config = dict(
    num_key_value_heads=7,
    hidden_act='swiglu',
    qk_norm=False,
    attn_scale=0.125,
    init_std_o=0.0,
    learning_rate=0.0022,
    lr_mult_o=2.0,
)
MLP neurons of a small language model. Each row is named by its layer, matrix (down: output weights) and neuron, and shows model dimensions 336-431. Each number is 128 + 32 x the weight over its row's rms, rounded and kept within 0 to 255. Numbers have three digits each. A neuron's up and down rows have the sign that makes its largest values positive.
After each neuron's rows, "raises" lists the tokens whose logits its output raises most directly, leaving later layers aside.

L10.down349:154122150187139144119124113130164129090149118186099168118122123100110150122100165156092078067155123157162120140130159137120118192127129129155177119134132092098146143101113127140163101139080099117100136100119136056145086153138125121132140127096135123122165153127129128100121135139134156074
raises: "-", " ", "F", "|", "All"

L7.down619:118152127162166103116117155181152126113113153163083127095126167080114127187178100142125091154137171111134088121120109120124094179159172174149160084123181080135187131100116078117123114109172141183151128084103129099123149186092156116115105125152168114154122127169129080122079137119087079097
raises: "\n", " They", " Their", " Since", " It"

L11.down450:063102125148098137173143150135115169138178120139075201085139095120179102173138119124091121148131130200175138091125157080150150100176122054099152099106181124121148118126167135094063108139124096141170096116124097048170093151118161100105118120148144158141087143174121088165126155165143153129
raises: "ski", "sky", "owski", "inski", "nik"

L11.down456:177147118095135158185123113107135178136142109174102131107110146100141124098110169105137140120076123146121142143109132125161129120157082202115161147151133116168120107114152103129180072127164067142105152185086182066145127142193164049150117161145160189159144136154127087143128162120210160112
raises: " of", " Of", " aspect", "of", " sector"

L9.down271:145129119096115150083155074132063152079103110071144122128137113146145105099082130130156100149107098101117131172186123109185106137153099148000070181136051070109155105209181124053113135126113134182139076152120152125128169108151115125079163093132155144137110147121109137150066120083151150168
raises: "s", "si", "ser", "so", "se"

L12.down588:156111086128107124098077146129092125081092119099113135106200139158170106171069136104133148178113074138121174072084097089170132145120108136120121130124114130112096077115134125108136106124119116177171130123144089102134123135148141124151142131141115179166120106137140166139103106160122129134
raises: "orn", "ob", "yl", "ies", "yr"

L12.down671:113161147102123119120138120088141147108196131102097132143099130142109145175116073102114154125077137132193084155142137097127160159124115162148166100125141163114110121120155072155089136082131158179119115123101132120142157111111149083113130151139135136143155150147123101105122185158103117127
raises: "'", "’", " S", " W", " A"

L12.down308:121127147115105166073144124098100101163147043182112111169154073090138116120155100109109092114134080135129166099186120194129130113129118166112112146138104100159101133190151174073168119097138120151106143190132160154186126104100107163150136099083111168085152139117180169147099131143106117085
raises: " whom", " them", " which", " us", "fic"

L11.down366:141088060145072147178066110101086107094180080117159120099102117114137128159173129170155111111106191162131200113057082109115119099091144136164180099093077133134094122099120095085137148184162097062112137129096128147185111097146154146086130102184144071161063114111160125138107152142096115135
raises: "ine", " children", "ette", "ists", " students"

L12.down135:083161156158171145139116114162070123065160107055127163134132160087138082129100116133158120196156108109160165162070119091136132168149072085095138104125180116114189099176149146190099153132113092131081088163127129098106140143077156118130133124107125130112165148119115111174127110147051071115
raises: "dia", "ate", "ates", "ia", "y"

L11.down518:074158171136200165119141104207121192130161168143111151162140124104106112128120126061137137156144134137122107129194134136122119125130061142068137154140101110136168133162177098041101114135105131134152084092164120072169135092105113101114139112132152105170112091130159172177087131141170107160
raises: "s", "si", "sia", "ste", "se"

L10.down79:103126100072122162167096146094103091149125156142142104076152159149125171130113143154154146106138180142131158117104157112121156097160130071112133161114128203134137136145141159115139127140144111086131093165133079084113136128088160112104097107129186122137138145177116177130068084162119120175
raises: "ster", "ot", "ous", "gar", " fund"

L11.down194:094090162057195121148137121104132144125165111115165119089105135100127141108050185070139130097129089125203128085159111150135089182112143092145132156109095142095108145073083162168117082063138071083144102153122161069126093155136150106145170110107108101103149112166194158059165139102159124118
raises: "-19", "-", "–19", "-18", " or"

L9.down486:140129152127106135178108120164086124081146147081103095180135139151133178148101142124151159182123135138098095140106113148141101157185158077120130087124111123193159189135085092142158099131160146113104120127099135067117109161152154107126100104210123105090110136094061086111159144171056078148
raises: " they", " there", " you", " it", " we"

L6.down736:113164105170148151152164118114159123141124144103109130135151124084135104098078158118166097168135098124110136149131144081115141153137105133138107139142152096143192096149168164141174106103101123136154071102126199092129077163176133111067148137121152160132120104090084130185112133169126158056
raises: "hen", "ing", "ers", "burn", "ens"

L10.down785:232142116131150177172139169098090174117159102125121171101142167123125107137124160091106105148130141142075121144119157096139149102069163155183163169129142109091149124167136143115091154173144113169071104091132096145170122163121083134036113105159124103163104041121169125129121141146076160136
raises: "ish", "ous", "gue", "ized", "ik"

L10.down594:104100107118130123188122076156127116134119126161191115135126115186125133167121129113158071087134145093116182117091210124140136137143128107113100208130137143154148168116097095207184150089163163180180211101102071118142128141104144085155121191108138188104120160181131087090104117161176094102
raises: " however", " along", " together", " according", " coupled"

L10.down493:188154147128150174099132131158115177175150160166140120107165169124207117174093192164144179141159168160122103105122144127145095151106088069151119068090113132080112090117126152134085173172140143095173105128120154164118104160123169140065144125081116099164062183118142090116078125127082148145
raises: "ur", "ol", "ray", "oy", "light"

L11.down578:102127126127089129150102144117128172186142152142106218180087148106165050101127135182068154058156135136142129113141129131129102123111190102102100119116139131135119155136098094176102097144101134215164140097094122131097131152172172134169106146149156113142154156181166193081128165079070126076
raises: " are", " have", " were", " include", " appear"

L11.down97:189114096133139077108118148163186167129159094102045126143153146141066133145152054153115088223133117119091139124130116083129127108061144097082137164163187149152135093122176145043178171147137178146152109087098146086144137142121100121149142120130138127097120108161178085172131058177151151123
raises: "al", "s", "ship", "ally", "dom"

L11.down494:182147158151197155116126122139117204156120160143179147165140125129067111130144132204112135119126161109093095095108093151129096192119188192172115094105107117128141052203139140169104134136162149133178099143099097115111133114121147107120131146142132142113097123111142136094096127086129128125
raises: " He", " It", " During", "\n", " His"

L6.down774:133082115161162155151121168070142193120141162115106136083112171144068106112108179130069112071151140134122123093116114155179130118103121157174129135195153090178169101150143116114083162111133114105115151057104158135092141148144103126199140127160118108136107150149083150111147176117148159115
raises: " of", "less", "ities", " money", " Of"

L4.down330:108103101148145163165153148152115139132169121111124127114127129078170120131120113148170098147147193101121164113089094086102132115120112124114115136116104118098211092069144120113130147106129115103117143102168076152083113121111128099101112114120138154070101157162112143159117095128141145105
raises: "es", "her", "ing", "orn", "ory"

L12.down159:111070171135144122123099158151066177160141102157125125102173089087158148156169083093098186163148135083136136162154091118114138102082099147105140148116088090131123184145161191127182141132133115109182158090143096135182167090129112208211145138115059138143137116101110129187140113116164132126
raises: "ous", "ary", "ch", "tal", "ification"

L4.down304:138120144146136144182076152134108163132170136189138159137152150143162142136135105142157100162097124202106124160137154106126116134133154078226205109104072109127122110102119172048126136078110129143155122064089183136147126148144160086109081130093159053147084187162094113196129161095139160133
raises: " have", " make", " become", " meet", " run"

L10.down218:171128152106135175142106181169108101114136149101123127099150136094106127148134070067154106185099093168112128124144121132146111109063188114062159140111115151095138145141123123155104100094162157122085075111106102091127138129129154113104104097144173128062116142144118170140127140174072107069
raises: " before", " in", " during", " following", " after"

L12.down788:128158155122162153131110104198104088124104116085099136113108141160119063218143161119173140130133169084146148152137099115157127098118102107104128143179128143106139179185136135166131089092151165155145091116066156105118126139117163122103107074118066087159151187105139132142100149122128153163
raises: "el", "orn", "em", "ed", "rr"

L9.down365:127109106123127113188177157077199165142088139121090177210126156068145113098182151115138130126146121166165115148073160138113152140142142141098126069139100153125079108113156094141157096111140190143163135094125201112122127131113142131127154142092142071163107164117115161179160138141146134126
raises: " have", " been", " be", " appear", " become"

L12.down747:097169179127099091130120134085139113112164150073137122117109146165082139159150172149090095150133123125110136125120170070094177163125127143110105124113159153112062075108138090091072155141074130172133115119185118065016086136113099156083180115176109166167169140106140127147120152141120097170
raises: " was", " lived", " wrote", "'", " graduated"

L10.down208:159147170113188043113127130131120141110144076184132110162140167143154116134087076126160070127086095115140110140132101114112130129167110159118120136069126081148145088138156096169143183141090116129138147185103156151123165091142089149096148094152115109188077141107231140126097078139104118136
raises: "rate", "s", "sis", "sia", "si"

L7.down24:130099162110101141188097135159148132104094105088081081133150179065135130100104108141098091102123122099097207175102124137131187098079154144174128146130099066144165126144170119207129165098140162112126058100091106101131139106127141135168103189092177073138146154079118136132080081122133111127
raises: "mol", "lit", "mo", "lu", "me"

L12.down750:095151162125053113174121139110161083151161126145160164087093135135129108120159116087116091084148111146154123093178122126122124115121176117105162133121098136089138103179146149171197159117135143144175170132074134097125157149087116122133065140100154126111166161131147159123113079149148127140
raises: "'", "’", "hood", "graph", "est"

L6.down0:144110116136124113142157069132137094137135176147128121074159116099164121165186123120137077140119131110094144112156089089112142105128104156139132213119116113088161170124160207145163170112158218086114138097092155102185131114169152122071144112094136176154089130151098093151138098139145083139
raises: "ed", "ing", "ue", "p", "ers"

L12.down695:133122158140091126065072127178106130151099166116147097181110124123104184134133099094097154152128122121034121131119118079150059134145136085141111076168103165124132149094131125090123128128161184152131148121129187125104116153137129083120100138143160147130140072167102120171151100106148150105
raises: " that", " they", " there", " she", " he"

L11.down559:140110133090138082170148119144152100141134124090164127195094085114136126049130119188144081092143079090112099090145136130163119151101126147113120055123169028145141160133152130071130111117143108078158069134137151138061124153169127112120114155151103136119082119121086170139150178111114107110
raises: " it", " they", " together", " you", " following"

L10.down766:116103067099073107186143090100143131175200137163131164137127095162071142137152144111070082120131101121108151148104173118147233161154123043139137166120081118157108115125193125160133132135120099152165106142164183132114121095101132109111076075193111120131130126091130121077115124129133130106
raises: "'", " who", "’", "who", " withdrew"

L12.down738:211114113163200156103110127128129163128088097125127148102106154113104146108118134198156063090065158092161134111105134134153106115145151139147098172169124026083085207150141145101146088115157168150140084163127128209120195113111119080102122131160141135211112066134142120089156184138102130091
raises: " III", " 1", " IV", " 27,", " 2"

L4.down266:213077098113146105135146120135092131183111162147145137112123134148139113091129078103176069129111123194090089100148105111139122130104133069116120116133129128107099182132143145086149185122128127141118135126126123138160121159129099079131120167134106065118082136155110121164104153152077152111
raises: " another", " you", " they", "ever", " it"

L10.down188:169120174117210106116147104165143092128130102123118151155154088132178119188181116134166162106109095149164139108141113140112169146118116112106120115121126111127143108107146073111125112061170160151120107091153201105117091132135063110124132103103131087060154105201162108156129187148150104163
raises: "ze", "z", "zy", "las", "za"

L4.down408:162135140180101093131126136138101193107134127136113161099179157111124128136143190160094141121153146131099161117098096105113139141131140122148104176116092124176076169120131128136108108120127088168139103139168142113187118145080086157092140104080104134165177101142107105083138148076129097086
raises: "-", "=", "History", "General", "|"

L4.down696:094105142117124048189154153103131118066139086148111119092092167117082078112100101122135104124127146157158123147105119114169166078126149108128179151163130124144117125146156111151123141142101133070153085114124111107173114109116069137101179117092116146098125176106110116111054108097159065089
raises: "'", "’", " who", " enter", "′"

L7.down751:080154127124150106163165104112139091121087120069159187132159138144173161110108151128122109121174181083115182114162105125135137148134134167135105102152113082081134128099122111117116146124125101076125076139164110105147092152114112109114201162120125154126149196096081133120129151143152102159
raises: ".”", "---|---|---|---|", "ned", "\n", "”"

L11.down820:142136111115135106119082095104100178192156110131121067116144130112043179126145145132146137171093042121155099113138103128170122099135112174108149111108030125131123163121115127047106129054112213063139132183119107170143162141133151174091104179142158071153121115126139126100128084126106161123
raises: "tis", "cra", "ctor", "tique", "ros"

L11.down826:121136114164083029129145133060178167181160140102104061166107122090146208128139136113133122117084123145149141142175110143132118147125186141133154129089184157125162122024120110173105113118078141182105137165157149072090171099136091086143119077176132146112081155146112125145123119106144157184
raises: "'", "’", " I", "-", " there"

L7.down448:138159100121108201139148171146079156138134083103141132157129145160169124109105120121160103079114141106060099175111060117140119176144132132090161131125110143140108129104175139104109154089150165107095178073078069127127145086148121074132108154118107080134208161143155115116105123139093173125
raises: "ces", "ire", "m", "gal", "mur"

L5.down136:130141176079150105110160115157100185115084132139144152152166129082135104186115089165122149111153109114122176130094102132166150079121098158092077157082111057069092116154151120120142138141135151161091066189089096108206119042103121088149099101179166147095098117162151110105177147133120149116
raises: "s", "o", "sis", "y", "ities"